Weights of a small transformer language model: 12.1M parameters.
MLP neurons of a small language model. Each row is named by its layer, matrix (gate and up: input weights) and neuron, and shows model dimensions 0-255. Each number is 128 + 24 x the weight over its row's rms, rounded and kept within 0 to 255. Numbers have three digits each. A neuron's up and down rows have the sign that makes its largest values positive.
After each neuron's rows, "fires after" lists the tokens most often just before its 100 highest values on Wikipedia text that the model never trained on. A number after a token or word is its count.

L5.gate132:125159125132101128167123143133154125146190134143101086102116119109144135123134098138126120122087128088123109128082181160139186099106143138096105078125146117129117143132138115145056122158089112114103134072147123110145142103150166103122118118145145123117113173155124111130131127131149106137127147099121152106143102140123156137101116124176135159134123071090166109118152112106145120130114127153137128107132088134121130128114139059116135153091088116113179116103129114141122126126112095115117109119087128126098125090103115172136164158111131128137099157135161134140132181125116070121113129090158154103127126117120102134117138081110123095097138172102145127134115137133094092121130082129127170172140148137104125150147110129086112124055135104125164145117118166153162132156150147
L5.up132:131120120127115078162117121128128130113135132104137131156090138145107131158147147121124148095117070100114081150132156122168167109146152147120111099127099139155141102137118155146157121124099124084105157109087135132100160131140168127089118131148156122142140125113129152111155122113137099097132106165144139135153146137148144122135176110197124098132145115108157075141144094067140108121141108153080130102133155146130104083106096142110088132104162129153118130102174151113098125092113110081119164097098127106107112086102103145107127121110161113119110130083136158152140172155072137121135169127166135116090115155151118151132086137087170141157164122147124121133115127128125149096148093107165128162127076112087116113141127129131111139140120101166084162129148136148120113088122113
fires after: "," 29, "." 21, "\n\n" 16, " be" 6, " |" 6, "\n" 4

L5.gate983:145125140090156130135130121115128084135139148121079161058094134117102164094123150122165160133113139122115177127142135152140138138147095117102136124148139119158134134122125113130123079145129097116138099107119129084128162115133124084109134128120115147129100139146133168103128095105107080122125128136091125139122105107103082130161086128163130175134106150104150103117113100121135096118145100110136131103085117136085149128118096155142108104124148131130079118154127105112125171144146154121125152120113090111128127101106156184107174102107142115114098142135125105183169143204154138132141151070091115133101086141157124166109119154140168139094074136115134178141153165143105079108122097118117121169097142103125143121086123127111146134095130128158112140123136156132152099167133122
L5.up983:151079169123089116152133155145157134124142139074087129125150126147111072112108120101141096130117115119130121149125127102140119137130145093143120061121143149153099117132133126147080080137137138129141161091092098148104160097135115114097170117083145079129130125125130110131164109140032123128129135121142184119095134109140144180147116120118147087073089133118129129118122107085154117108151082115125111156135141086118158107091112129116179095093132136126131141097147158139100135132116142119098147149091143079105173118120143136108108119117133145151101098109166126165146139146103116101117101149107119165090105170164116106131101090111138131091129140105123130142138114140114125148126172125143144162120108124142142144151112122125158124139131145111117128087110189158110139128135145
fires after: " |" 37, "," 14, " in" 8, "|" 8

L5.gate659:148102134147099094162140150135124115159137129171088111114091134154151112127152135132110137156186101167112154146128137147122174137120120133139089124131114084114134139078131136148129131107128140152119132150096143174165127115119142147132116125137139086100095109148124118134130092129129131127124146155118100152149159130173096175087117157127123140111146136091119091134146154121086109109131111180139127152128121074151124131140122132143098123172097134160126094102156107155157151094128078136121084172139146134092106100084053115116169173181089124125175141129125131115145141092134142173179136126134090108168171095174156133146130162136121115144166130120127105114108117097135116123112135118128130141118124101132129121133140098142109136139170091148148155119113187119163159136147130
L5.up659:096129116115083100151110119117084099118139113134119109116080128132123100133138165119110144133106107142152084127114174178148144122112132162132127109169119157101159090122161178155139129078079150122134111102117117162132107107125157166125111154150127064113115129110106116147127076141174119148139163096156127157145143173149141093100184159093135130139132132100139091089157115142116132153102149192118106091101119106108109146121132139108109149141066141189106159085150133117112110127114091107119117079125132136144070097122088170119133135125158164113155114153119139108119085102110106112133130126153131128163151146152092122142116150122126173143171122111124147110120119132157101116087145133119129120116141122128128138119153098118146150104143130153100153172132115142143111128138145
fires after: " |" 52, " the" 15, " of" 7

L5.gate360:104161115183110139128133148126079131077160119125102101120071128100166122132128139125121129064150137136136139073120142151139141121096139105113135135172135152121142092132137145158096130143097138160123115115077122169178112119168110104117172098157142123162103116148128129163145156147158122120123149105166133126158094112152154161085160138104104156133150110149139131123153133131147132169126149136151099103127145160111149131158125121120106136120106107198144067085140147111130129144133126106098142126119158140124094133165071148145104126148132142107100155157112116128150108132102114156180120086141149125142164147156138119094146127160097122114156126116073171147139118102115125101141135076159124110141108098100108138131147102121142136128156088130131125156082161141116145092108144
L5.up360:115155127135092103187127094099094137149135114098104104150104164112136134139113116136099094119132144110120144120073154129117189100118075146162069110167117153125150125117157129153151116101120089131139149177125169108139097121174143134119107146130096126156107171136103106119105088169135180122149123170154103153115152159131135138133132157125143116131101117081130109126160091109139143109116123171122153109149159133120093093109144134170100152109101165153123180134143107148126101102130105091055091130135171091139089152119101167147146130144098148131177122139109151145131101106120136146119144127119120129143148129103095149188138123144136123155111118125105098124133145138092136119120131107119151147136127122107145091117128077140127131121159145188133155147115144124133152135147149
fires after: " |" 72, "=" 10, "|" 7, "\n " 4, ";" 4

L5.gate400:135120143105147141157157128126080102157094143191125129139121144095112126113157117160133152093107139117146125114105165137134127171086101136129166151139128157089158078106148108131138096123128109101087141141077139152128132185073171104128143128133139139149113121123126114124120109113141101134130118117099130135078127126184149158115116119143164107127095164120160153150151096108118124152149137132139142094168142146121174119171149104150116188105114109128098134160131135094163122109138136110072158136138140144108136103087108148101142159134170118167136135142150139133107063145111156109117144153089100170142110123107150119126124112137133118156105155134140101152110144141144125120127125080117081098119166144101135143102126176115169125119149082104098153133147167174105134103124148
L5.up400:154141139100119123090160166084097109161112121141112113116086107142127114139116144139133125169140129137142144098109147102152141089164108122171099125126118113117166117115101141079095132157156105135146114141116150116130125085130125114122160139134171126099150123141108130090105135128097112170125091146128118122083127142161099123126107144166124115133100128068158112127125107105093129149118114122072124137154141108133140111130152160123147138157117132174140105169153139147135153144133127121136077090122105145142190102151169128108122087169107115123117130089152149146085154119115130085099135104145170144141078113176138108125132121174139133104101126099102143165116135158104109141104101110089157161117100105129170084181142111093101124113155125135113134143120133141171129183169087
fires after: "=" 42, " in" 10, " World" 8, " South" 6, "," 4

L5.gate497:158164115126128134142127100110133104101188159140108130123109086131146140096144119133130130120142146106129185114109148113090107139179112162155110141124151154131131118156148123129116140142130130122127109157143127124128170106121128117118082178120069164136135128105108120113151126171147152128115140111135137118150095119146086092132129123097123098106140126139110137180119112162140135152093098119161122167136118112132067107088156137097168119138109081159131126130097154140106111115151175152124115144161129121149159112165125106155116176169151111125158107136133150157142131138100109110170157107089125102176123127148130074156137176174141128152123158155152146143163105128158118175125114125105186168112140150142156116150125140122179135136073113109144158145148107175088122150135125
L5.up497:127132108196125122124144104122142120106130151148094113147108161116170104118100131155124137136137142102078156129109172130104133129132106124148115109087137123150160130125136111107101116123149096114185093137104127119141146114144116153114132155106113141140106101113133111127150106197144158065121164117135157080128150130145128119141118156131106120120120107124101134131108147133133160142110131117121130089145125151100098103133107158090172154080073092145128121181073186107105130098142133117097103130142127135114114084101125150153163113140122139138106085155098171171128123177163118089088149126072131148162135120171157107130140149151127146145139174159128129127163127130123101114077083139116165154116156140112129103148100112128154144135118089142111139128171127172127136132157128
fires after: "\n\n" 66, "," 10, "dale" 6, " that" 5, ")" 4

L5.gate240:163113133137131144149105140088119107113141048136086116093141136083154149132112112149110081128123079144152117126092139111127115152161119140183139139160151122121112129157129157159102097127083151161155152111140175087168147130127149126194161119137151170111126102165129093103129114069180143134109118061164111144113139111122137099107124114143168115142109119127114132160145098124107149141133112113126133109124134119107149113135129166123142149151119102123144122118086129125143177135082103121153170099099126102153118132128150125113164143135175147090089114150134114119106141115140111127142126147113138127118098139141086138151109154087111100092149149139128126096097150119113116148149145091139130134064097142158164131139080158122110089126137125116101168149101109116126111129124095
L5.up240:145137094103106149146095135128113129123151118096090104166124114125095160098126106110148124095122146139113087119117110106120119098093140177125098144110116128163089151146130145145128108155141182130143128128097123108150164109114138145091140162132114138132115115118140120139103139125122115167125110128149134085124107136103089126148146125110138113137155147115115148121137134116112095132144088132121127110105076093112118128125094096145170119090091135149120102115130164099137087117159138112166140204119136126139091123132164125122166131171141144153143135120131165112090149127118161158125165119165147152143113145137149103169118121105131122093152141095151144142138134142091066135104104154075203144169062152143152125208150137143102095134136168109119142120102118098139125106168138
fires after: "'" 40, "\n\n" 13, "dale" 7, ")" 6

L5.gate337:135133129131136167164087088121106131113166123137105069136076094122127143109099125124134137137082116100113127151104170133132126116139119141125118134144111188146106149161138121141099105183102129162108126129119136109131166127121136158140086165151130107127126123103092136110124109116129148158163118096111113111128102143168139115144098157127129100182120084138107111110143097140112126136130129162141207099144092103093094155113148125118155107091103102146119171108141158154140120125148151154137097123129119106167095202151135140142169157150108103117123126101141179123117102144133120122154110165096094115121170116108130164167112129108123103114164180137115105180162154114127145106084103150087153156117154147122166140152111120119123120090153095129121140139145142134147137139094124
L5.up337:119102112118112124103122117165128129118139135126142144078156145115114123137043142099134128189120177128076121132103104162157153121128143176125105142161122138172117088133106081106163125136126098095186082127168139139144172146155135179133140143126146110106127085111137134119137106149159130151121140111127147126159119094129101110121123123142126119176137080115133144160146107109125114134126089110111109129114144112133080123112116096097155106118150131122119109116159125155131061113134128115170118140131097098093126136096129114138118123090095106136150124106111137171171129132114143176103143086135115121146116124102149137129139143095117140129136134126101155090142140094113108139139140148087121121089145131095102132125108153067107121137110089092155153205147153118158098130143161
fires after: " He" 16, " he" 15, " She" 11, " she" 8, " It" 7, " served" 5

L5.gate116:128181125133109102104100095090134122104199132130123099149100099118125100120121083165151123105099166141081135118112128157137115094148142148135057133089119178107098149137108149164136129139126124102143124125107114151127146129104149147125133122093126078137140136094156170107141099151147114113087154139176150131179098136102129126154118081087103115126140134152126113118133122118140156169099125094132140110133106092138131115109129137095149124116115131123160149151126104116112132107097169119121109139095099127114150160125147123158120154139147161117094137113157111163157131106123129126140162127162113111101121167149151092106150148133149138187125121133122129095097141093158142121122124115130160134121152143064130137079100090103113178151070144175133117125132153161117085133088149
L5.up116:140154142157102109130121140143139104108163112107126135112125155138144169152114085104123169111148091106117113125135133141150127181135117146148148140139164124088119123104163160121142110122084070125146131120128156138152095105123144080122167116111114122153114128168138113120158162113130093116130093156089100107147136143123106095109103107142142130132114132087109115155143120159081140128138148128120135113109140147100140101123134137106122124100122114164113117137114155158146140147137142131131169155087168116139129170085088109142121136113120124154129111113142108197153079118128135104154101121104140065165167193145074102132158137146148119090132135132107147126130150125071135128135109102152196090077112094108146128118123159156108107091151153110160105110127157155155114177114154
fires after: "." 41, "\n\n" 12, "," 11

L5.gate276:159165099116121132080137157077099147093143102108137109157123145125109158090104121113070111144145152156129124105145116133109078123149151109138114122113093114146117155128149163145092061152092126142100118134169164121143102101101154145127158142132149121128123088163138123156143131111135120129095100115116146124138106135113132114091126155147164138141111125115162102170157163109138147101093126116140088114133114139139108112110136168113131146099119090113130103130115167119137116140127090090142180130108105111133118150152110106126169115143139176099126069103095120135150128130091141144118143109117169103150151143098144118134120137094129143150130124105101182111111145123132102180110126049107188124109103144100133134126138163156103078124096194152135128143139120148121120161113102
L5.up276:140113094129150089120138155125092124097130126158105122113151156090099133112140115114112122111120157138081096178104193117121081120115124145133085122135114124171146116171137133128121104148108120096150143112138163115122099069135154130101142146146140106168142114159136154146104101118101123135131098151100129145118123119142090146149118130107093124136149100120144156121155133127139154109133096143112127147172110141129090128140147164178139159099058119129115093131085160142141106097172114080143172164108137147171119134143138102142150139125108171104120102095129157142138106114103128144124151102187158136138160153133124095141118147151124120097178138110108129118145112158132085131104081126093110138117082115146186137125158156133137119118118130143130140169115180185139123157153147
fires after: "\n\n" 100

L5.gate950:121114079103109124109100135156097144125148135118130146137148124150132113126093122116147112144146103134139136130154088161089114113153082134130126107171118160116142127143139136130128111149131123106117139112095134115162135161116185103135122147156140087117114142120185122103136143153117128203148166140134146151094103099125160130118089156179135133094101156101137127107115148127120168134175123169106127096128111137128112146104130147128140139127110116139136115126104159102140136154125136172172151091115131124165112130169124134159140131112084092073186100084134096139107094113131160138111084127103129089136167112171116103129133097125124138124113135116141159140135134122143180114100075110106152169092098161159139167127114132103158119073143088124167134077120109109107135179109135
L5.up950:047096098094121155169147126121139118114128088066123134124109120131165115134114108157140143145114149110083125133078111094146100106192065142113115129116061118145143114109094114119157149123137140120132095139144113115114135097122131144142143134138124138130120116135140129177131124082155101144158137091143128158129159115132185162161117126148114139116135109120143129139121153155177108139079088135098147146129154177131077099126080107131132136091115152093115115115162156179128112120101097141115138085124104116123148181108127129139150157137109126126120142128110122162117138116123101188136173142107131121146130149124112110151112105137150122178086148139103103128153137122104113156116128080148121135134107109113155112160139117118107133134082127087153163128180126146117109101131116
fires after: "=" 39, "\n\n" 32

L5.gate645:132122112176102113191131110134161128142127154162090105135100127142146142164159122138159119104095142134116115128145143132166134126140114132146102079122117095116144137081135166126157141117119157094134125153144137155131126065131121084119109112130145132156121170068102142139122112137138135170102114135152086109147133088160128108098143102090121120130135082130105105086110155137095152147127159116130140120127125125098119133108153129117111139136094097137141156112172174127132088090126127131131080133126124145113106153127168156152144137155110100124126078135129115100157131118133115067171186114131090147122129130118156121151155122058138154134163107092084149164064138122131111136133111120149140127146128075119131141087109103134107161144112122151088154113134084139147112107107086
L5.up645:149160115159071140131057108149129143120112147131161118121111140116108173155101131160107097070164112139081092111136176143147124121140110125127108159139077168111156158150184148084138147110141110150120142132131141161120145145163131164114146129121100095156139125135143148140187142144125144141110166163140143124158090119132160124149154160168116117166125108111098141161137104099068137116095151133130139156131131098143134135129137119158128146141156123136112101124119109184133129137116107133091131102126168181140138123087145147132143156124112132120134157119156108164136098137092082152171141108152111111143124145138089145113132142123125105132103122121110149141091077067121125162126090122106142101137129108106133089152109109116108151129105104164127140157092159152102141169117151
fires after: "," 33, "." 19, "R" 6, " The" 6, " Pa" 4, "The" 4

L5.gate747:121149112143126121114132122124131135135082166094112110106114127119117158139105161115139090134126115112147171107129122130099156123114169152139144103142103132163140133140139147140166114132171115134096160101120129114118143123133146174079125126129118144133128122176140110167097130121135138102129139126124112160128136126114135108121127073176177114142091119125146085131138152148089121134140117138171135157071100146135089197113110123176123147112070097108123119111110152127159119120129153162089157188157131127179119130128146143131144147120050183124126150157150112146136102123137109181165100151149171163085124157110145122099130100104107147150124101133117109109095121137151110092148156141103101137118135181114135149170124154080116169131132151149139096101118113163107108143142120
L5.up747:126121113176129093113096144148118103111107141110163133155137128170096142123091128084091148127115099133150174096123139155123097137117133135155137137113105101149128140154168156111165161093163116185128112129129125119093156087138129149094132133134142160146150082150145144161090129161163127117129138118117103071120103128155152115115133136135148120145102142118159116157146151124101123136137124074163122121106083076116101183141086137139131132143126097151101107112137165142124117123112124115080145159131128120111162069138107129119150155116110129136113091138162126100128088124132133124155094131104161151136109121137144109140172125138147147149122081148160111144127052158137078109087134161112110159124127144106143141142142139102089157143124091089144095091163104153078142142148119
fires after: "\n\n" 58

L5.gate534:124154125108137136116134121125096146102101152079138116114156161117133132145128123106104116108117141113095079118116084098143089114103108138130130150076129118114150119122081136141094124155139091122126119131105141148141137091094129151120129113158144131131189142119116144132118155092095116119119102099111153121095156103137150169129093135174156151105121096111111129094141111101092097180154106118127152128166153112135090122081129136124144187112124129128125171143091131112145080141107133147092157114114173123162123164139129130141122135146100098141135083120120150155138110177127172147170104098089164065127086101128153138062168143125112135121123140140136165136142122156117152119121109129117127123125128143099126181112135165156098097101155115144094124115064147126139088130144166
L5.up534:138120158125132136081145133103102098132124125133116120094164180159144122152119135128129127070101082116087116146156139143126086129130145150124137099137141124104187130102116148139146133115118135081150133142132163175111136095126128123128095116144171140126134104162128126110129125170100119096105153085127149129099136135150131125137139088121126145154095125138097141102138097123158074134156124170123135140151164136150150095090154142099119179129110126128124153147138054100125129181134090142126092082145094061111121128105145138158103098111113117135151117140135104112146127144147128125143110129078149096131138067140110183111132147088086141100107095121127148147164159161124118169138126119120136127085132146141139115119140151155113172118145091123121187118134161131165165134136104
fires after: " was" 36, " is" 12, " she" 10, " he" 8, "," 7, " and" 5

L5.gate137:084130104095150089082123146081141175130122106115120118079110123113086110155129128114098108079092098129125108168083148141150183109104110128136128108131128108121128070110141129125079125105112114122134138096131094108121141137116133128125077142156151100138165116167130138142177094137117104137118095125112085155128135080132104088120117110108094146173119137116118138124164179135116116115115129153147124136086134144131134164108104134159105120126083129071134156089155127116111130121139121151144122121127099164135156187116136153121160132156103147095114177154120132136082101124130124134064109125143128162085132118141112171140110149135135136132154084094120139091099150132120143117108102134133118156091148117107174127107128148134118147153118130182080122129135122095135094092128133
L5.up137:177106110103148148163115139120166100151152179119106099099094112150128153143143129129144150103151085108128153133165143124137115100149079105153121127114160143148141133141127131125138136139055128127125127104155096112110131146064152118102119152056140093130125145166122151156150092141151106117120109147151145135087085101153141118168152125146114097106123102117142136095112118078156107104132097109108149103156076146125124129130157117090094111126138109154123090105098133148108172104151167120109115119120136125135154132105169117130148137119133107115094158081165127140159134130164129133130123105157128116175173126121100097180094147144149091110106142111121110137088115116119107111131175120124080128124164117122126104146085111148111105077125076105138125113149100107122154108124138
fires after: " (" 28, "=" 20, "19" 12

L5.gate636:154126123125150142156128160137134168155128121096118139123125133114150102145088123083096149109128168104119144122129158134130137098147108142126102097090076107103161142147107132184105142137135073134134113105113116126138174096148122101168138140135150057109116115089132157099119123172101147135161161127091125154135160151110135096131108171177163138120124131118144102121128152146115102153139134108153093158135145164126151126123168169179154110069119114103190120115155160138147130118126097165101155128120134103157188129135076123112121097116112119114149112110086168122139150158128116143142147097130132141097134145106149114156111155141151157129132161160117136136134113094121174118124133095153145133143125132132151091107132126107078165145116153131152111097118091160102165134133086
L5.up636:160127158141070150090137107143144142144128159113100119178132110136140114114093116152132101090133084105122173120160141165143115081120157090102116117077167117170101158118120158141104119139066107164112111132121120128108123160137174115151132168119136138122142129150132127128143110099131142127112138154133113117116142128076157122131128146154111137118106113155123089124110155095107135144154164123151139091090140137098063178122101126130137159110130131151166116116112120096131107121103131157128062143131159105149134131104121149124128108109113140130145111106160176113120112096140135133135103130120076172118098101100184096120138125111139148141065121117178113090114088139104128169116134123108143133117113077126157160153112111081126138125120122160127125172081119133135134096155098
fires after: "," 30, " v" 6, " she" 6, " he" 5, " her" 4

L5.gate715:123124143118114115115125081124138148116145169121104134150180110114084135117145141133115120108101120075093133134105170143107152142079121076077155072111128119140099140145126084088148110131120103130075126077073130131100122129098194155153162125169135105166111142149114156125130136137153102124123089117147144129125156138135122112134141123183152108183154111123155082139156145144149123111186123154143166091118157146129149112093139110153148089129087145124150138119150147116127129120142111125161132129163148144139104087129121165106139132110073142115195114143143125092094125117127133152133126128096137134101122129132129128166105102127135101129161093159141121154121130105131117119087108135182143133119102124135182149138158132122155113130142099139098131125080137129144156087135122
L5.up715:123119122097142147124081164151101078156133094138123170134146145114138145138118127112120145105142113091171125070155126154130100119116131098121112143130149112133154099135126148120107092144170134127086116091179167156124089064089128120134137139123145162114119108126165129116130150098132146156134127127066124093110115141147127112120139142125161093100171133131154147113142076077132113137099109122106133123164091111134162117116105113154115120123149114117119137088161160166119075082140085148150165131094131121141123111101092140126124132132104141107149138129136130129130114101107132221122123144111155141136129104095161074147101132144146114112152132156121145143123064148188111123134137121134111129123130115111138170140146138180091114135134144111147166068127137128146128124128158
fires after: "," 31, " is" 7, " was" 6, "\n\n" 6, "-" 5, " are" 4

L5.gate434:096144119132098158092112088117059111127190126127145112093102112116122108150123109125153149126099116098147138147139151138123115152125119160080133142117124116195120102152140148155105113120088173174121127108099158153124125119112152108111161127103115144140149128101126102149155120138143118133104123125136117148121152128096103105157129101156132159121133119132130102190179162101136172135126088088134136102140103149125155111123121151136158134107085115143179113164122141103156144133138174106128157140108139126143142130130141132152177159164142161126089122101097172154120137121142122134059155157125135099122115149101125122098089123111132149115126087116158070140115138128163162142130108079125122158120132147149155119168139148164139135102136155150167136129103140124091141150110055
L5.up434:127114101086093150171121136131085120142139122084139095123144093142144107115118141168120091152093111136129145133154101132177127140120119123143130138122075112082112093134127101139164142109114133121157150159119116144161136165117101099121172114112114105128149106110089075176128128078126155171149168121132161172106154105135118092136123113092120149128078114135117133132140142135128126108134151129128145137121124122154126111122179123124122118118127120163110120129135130168100179121067107126148142104132138166104208113125085128136069118156123147119146123102126157111141117127103153123139140132129188101126169149174130125165119117136135099120127096096128130175134145145148106151150111125093154140094097097176124076104157106143156108139165141158135102145113109114130130071118133
fires after: "," 54, "\"" 6, "=" 6, " =" 4

L5.gate572:140137107128104144138127135111079106090119102090113100108162145092123148147099155129090133122111125097116106108089123122124139132112128150139135111142073124134090102113130115153108064128121157129102149089082171136148137115132154173135167140155121151170130108125131126123122108102105128149138099115130138176095114096168115139107148132135138154142133123098178103142144172157105099127169094126119124139151130134116118141135126186170169131089096084107131126108107188102147112103142109097147187124100126124159108158141113123103167081122123161097136098125105139142121094131127105168132145151137168121126163182110139171156121142118114122139140121124099148146166163137146115130125102096097134169153076128141155127132137122131107106108143121146110170153106118179161133154160154
L5.up572:185120119113114125123105137087104085132120097130101114107192138105142150107117104143104116153119099152132091116101117134126131098111149137149122143116086136129109119089074129138120099172132140133107139108149137132137123118139137168131152162129119143155118105156158124119075113071107118144133131141146150141104131106152120139094168116095157133125128132099161109150153175122143099143128113097152113126181127105125133133127132163168174143109102100117128096115126159120120116090127072131143155110151108086147097150096132113080168128130145152084123088158123139125100138114089133131141150158160182141136140191107119173155126166107121106160171107098140158132135125137134081150140115129079128177172093164134160096150148130148089110145121126125130143138129113168141095142143144
fires after: "\n\n" 56, ")" 6, "s" 4

L5.gate294:178115119076112154121138130111112073126147088092105112122198131149125151135109128151116131119120132127102092140096141128130150107143134130182111104112110096145097101129118105156122089123139111138125144105126157147127153108134145155127150160141154122165134116114138127113103142087090106146148111123165123147042109103130119139107144125144161166128125112119156090154147166142129098160178111152171127096143100102131100138122143188126164126079099084112121116100109165086140117145133095137117166171127114131169102126112146138100142085112148139102103078138116164127144130132114106128159153157130127087118146173099112117145117145132096102108130116139147136169149145125127102128089124116071138192124093135128155117158122123153112132117139099119141158148106143172137111115143132
L5.up294:155133135108100121092118125097090118114086110118082125128167147092154178131113100134095116137143128152115102119098100113109122122115131174151107145122071135141119125109110169154137123162144146152121161155118192126120104133149128145136151165147116165139116103124124103143081128096118099135112118130124139165096114075167158135092146154109144161147136118086148119134148167149118085125156094123139125160189147124111145151161124183163154159108108103114119121118116167117128099116138106150105134105120112106179102129141135139093144101132138155114135106143120110132125094108116155116128147155132180164143130175124151145123138145161104101143145138111116150155160144160146117142170097133081147184185069141109151137147132106142104133127117114155112148123116103168142110169150135
fires after: "\n\n" 63, "=" 6, "E" 4

L5.gate836:126097109132099139120071151134108174131082128142118099141098125104109158131121157167086123162119127128120131156102151135150104120142152162105122088123110110096114096152140193121164067104156104064112122127101149102149169120124104098105139109117142134091136121107154136123120109105130106139152145112121144160104109099130125099166177160134107127145110136160136123141169098132131123119164151165106145137092093118124139130159125154120102126113186146133139129113124118111135089110154128147127101135124117167144114150154146162111179163097106118130147128132168105098113104144179104145130140181194116136144113155131168102166078132130112108161119163136134099123124112156164143119134123069128113143174110143117161184112141135142126127112131142132109107126141113116136144093125167
L5.up836:137145107121161123135116178128096109175120163180126129155168123143121075161134137116152115091102131088120099110138140142140153154119127138171127142118132170178156083130172117129116141123149112131124114113120108138092123104096113126122119151133144147116125121145113123116159111102140145142129089154110163145206185119145089147107137143139112074109112092133133116188097119108109085115131115094095121125121131141087134098139138093144142174116121125114130122106144107154121164179081111110120153073085110113123146096125117130119117101121091105150149122138159149125133073123073104104140107092078141158150140124136129104126142125118112129116191099143075148146150121151089103121120107130138125153100125133129145138111142124151129119138139144167119143084149120148137159124133075
fires after: "," 51, " May" 15, "=" 5, " February" 4, " March" 4

L5.gate483:129158085119074123176090135163147156124167138082130090183128129106110158138105102108153091105159124089100108139113124155150157128156146122129115179158083130144126139093158173155145106170150109171115144143138149133125137155113095121111138133164121154115124135101142137149137151147138137151095119162137145116181111124154205132122122162155131140107111157124139146162107109138117121159139119113110143137147137128111120115104156103119102123116100117133145080107123155158138107100118106150106151128097147123174107140113112154145165158165085132152157099109168093161138151128107131119156150116140120089143116122127159096133143083077131140145150123146148144095117090128121101126127092127135173191160088118086125110105117119120139122096116139174119088114128151127108108143131150
L5.up483:111129115145060142112092143137160130127133174099132096174124161123135153123115132152122122123134131119074136136132149155155169098144128139105092137114102119114137130092158173119099111168139095106122128103112134122125177147161154107100130123140106089116082143125130144128112136179137159153087128137136125121172100121160172093153127129167131135156095145090123100150138098121089135129126169090139134116134124111118133127099134164104146167094123118116166134124122146127114128130088084143156165148105162142123131098103128156173156115145099145136116135133113144210166132139080122113141146140106106125113142149111132144111166113070116120159170088135107166130090115088112112102174121125103186140137137097094118116118117124103097122110098118182124123142114126139124104134156097
fires after: "." 32, ")" 21, " |" 9, "," 6, "\n" 4

L5.gate502:096125111143123125134114139148139146133142117105104126075070124101116152105092112140071114125097091167133144148112122166123152108127086110116133137133042129127094110138114148138139137151125101122109116116126132080160152139166129162138131128150134117138133153101146117055100144130111126140108108122137124124151105132137151082154115120130124137158118092101116111117138166173099126142125152187149143110108097097145130086102111139128169157120078108115143115139130126103199133114167137127152126109154112153143109157100096150120159159177114133089180139123116107170127136117123136123097101174132162115108147126142136172106098114132093123121139108112139104169142101083115115158117112143142159130119116104145169110126083118106162137162134120174129084108121128139163083136111123
L5.up502:098149125147102136096082181124116128132115164171159065146116131123116107151153130147105149099111112112165072147149098103135161095119070105108119130166092169135105132133137100153127121088087156137123173117109104111142159127177126093112093094162147165102152127161124135129120090115145139083115094124165148147117122163149140111141175088099137123147145150117116130137108121159116142136103125184133135136140128125135124150117115147093122165122149162118103134115098124091150075150176099131165151116126105132118076116130110106102146140140167137146140098131110128170136156102113101123115104124134145148140097148100103124116143103130106129141110173146137133093098120118134109142135164147134112128140091140150151157134132154116150142205126118120162139090133095141125085104133150
fires after: "=" 42, " Title" 8, "De" 4

L5.gate309:100124118115122106111107111127142105136112172101098136108139107120126143137126129166107155124132147109094131164094155149122138139118115140143181126163125145138128112101139099131125109136093130133083112114125151111171138156175120097102116150106130151157146146119145168101147091109139153125161109101127145137107140129121145144133104155174172140133114100124166108157164141090157138140138116142104110115123121152128111109164111126118105117140119145104124131118131165105122175096129102115113182158102098182187101140112122128140181090144117128159095183091168125099145129156147088110136150123156071085124109120141125152094085123115084149145114183139119075130096122127137137105084115106119113133094132125154151180113096119095199105116117126132126131151140148135173143114085107
L5.up309:120113137146127158140082119116128179131116187153139118108097084155123159165155137111098149115117149103117145122127138149133165171147076117132108106153134090146102129151076122129142142121111178130116157105116084151117139143167150107160156170130108153126089124086128110141097157136139137088150102129137116097133145134134163143134185168151089130118141141138132094134154152154155131155155122168160185105087111133144163143108134113113114154097088108144111139130153140163092090145100112111084123121120091143105090125160135133156118142102116101148119104159150140139106115118113097089136109140135114071121126179139127126133145131092162154105116110122142136151090107172142106087139114121170125128153114154164122118112091113140164169123126122115114129117129191147140109129102119
fires after: "." 46, "=" 17, "\n\n" 4

L5.gate120:073159080174146125153132145151121143154173138166110106151147125133149154132131161107111158078114147113124079116104149142164166110100123184117086170123112144115126145105177123151144137092135105166097156103127152103159124119150137121128093107149165116153156090093150134158137083128121160117123112104138107096126113106166089129121087153108123136152121143142117144144144131127114109154103125177116119136128147118127080165165118145129121153112127119078088117105175147102134132117163112127079104101099149167131121112138082155121143144159135111135174140096132146130142088192099110111124106144125134124107139131122110145188167138166096132131120103151137134139120123131153120098083111143097114090147127116128143134125152138102117182111117099160104140136137149171120132137147131
L5.up120:132148076150125097110138136148121128125135136117121163152091154140123104158105122152118136128117143145123120085115160137176141103130149174142122128072109186099152172115106139103137146147128110111150159098163163122122125086109157167175166097153117127142128168092152131106143147152142156187110147127159134126120115137144133172125127170150091114129148125125102112130145146123056139069107161096116119122155130132134120119130153098105139116131126123151151146147171119140160142095112077144139102103172107166093117142132141129159134165159129133106144133096135129109096093118108164122139137103098100093113148161141147156141111121129121154152169139169105110084131144080165150136107121165144122133131146128075131145112143096129110146163097104178136129128127119154125129187147118
fires after: "|" 35, "," 22, "=" 5, "-" 5, "." 4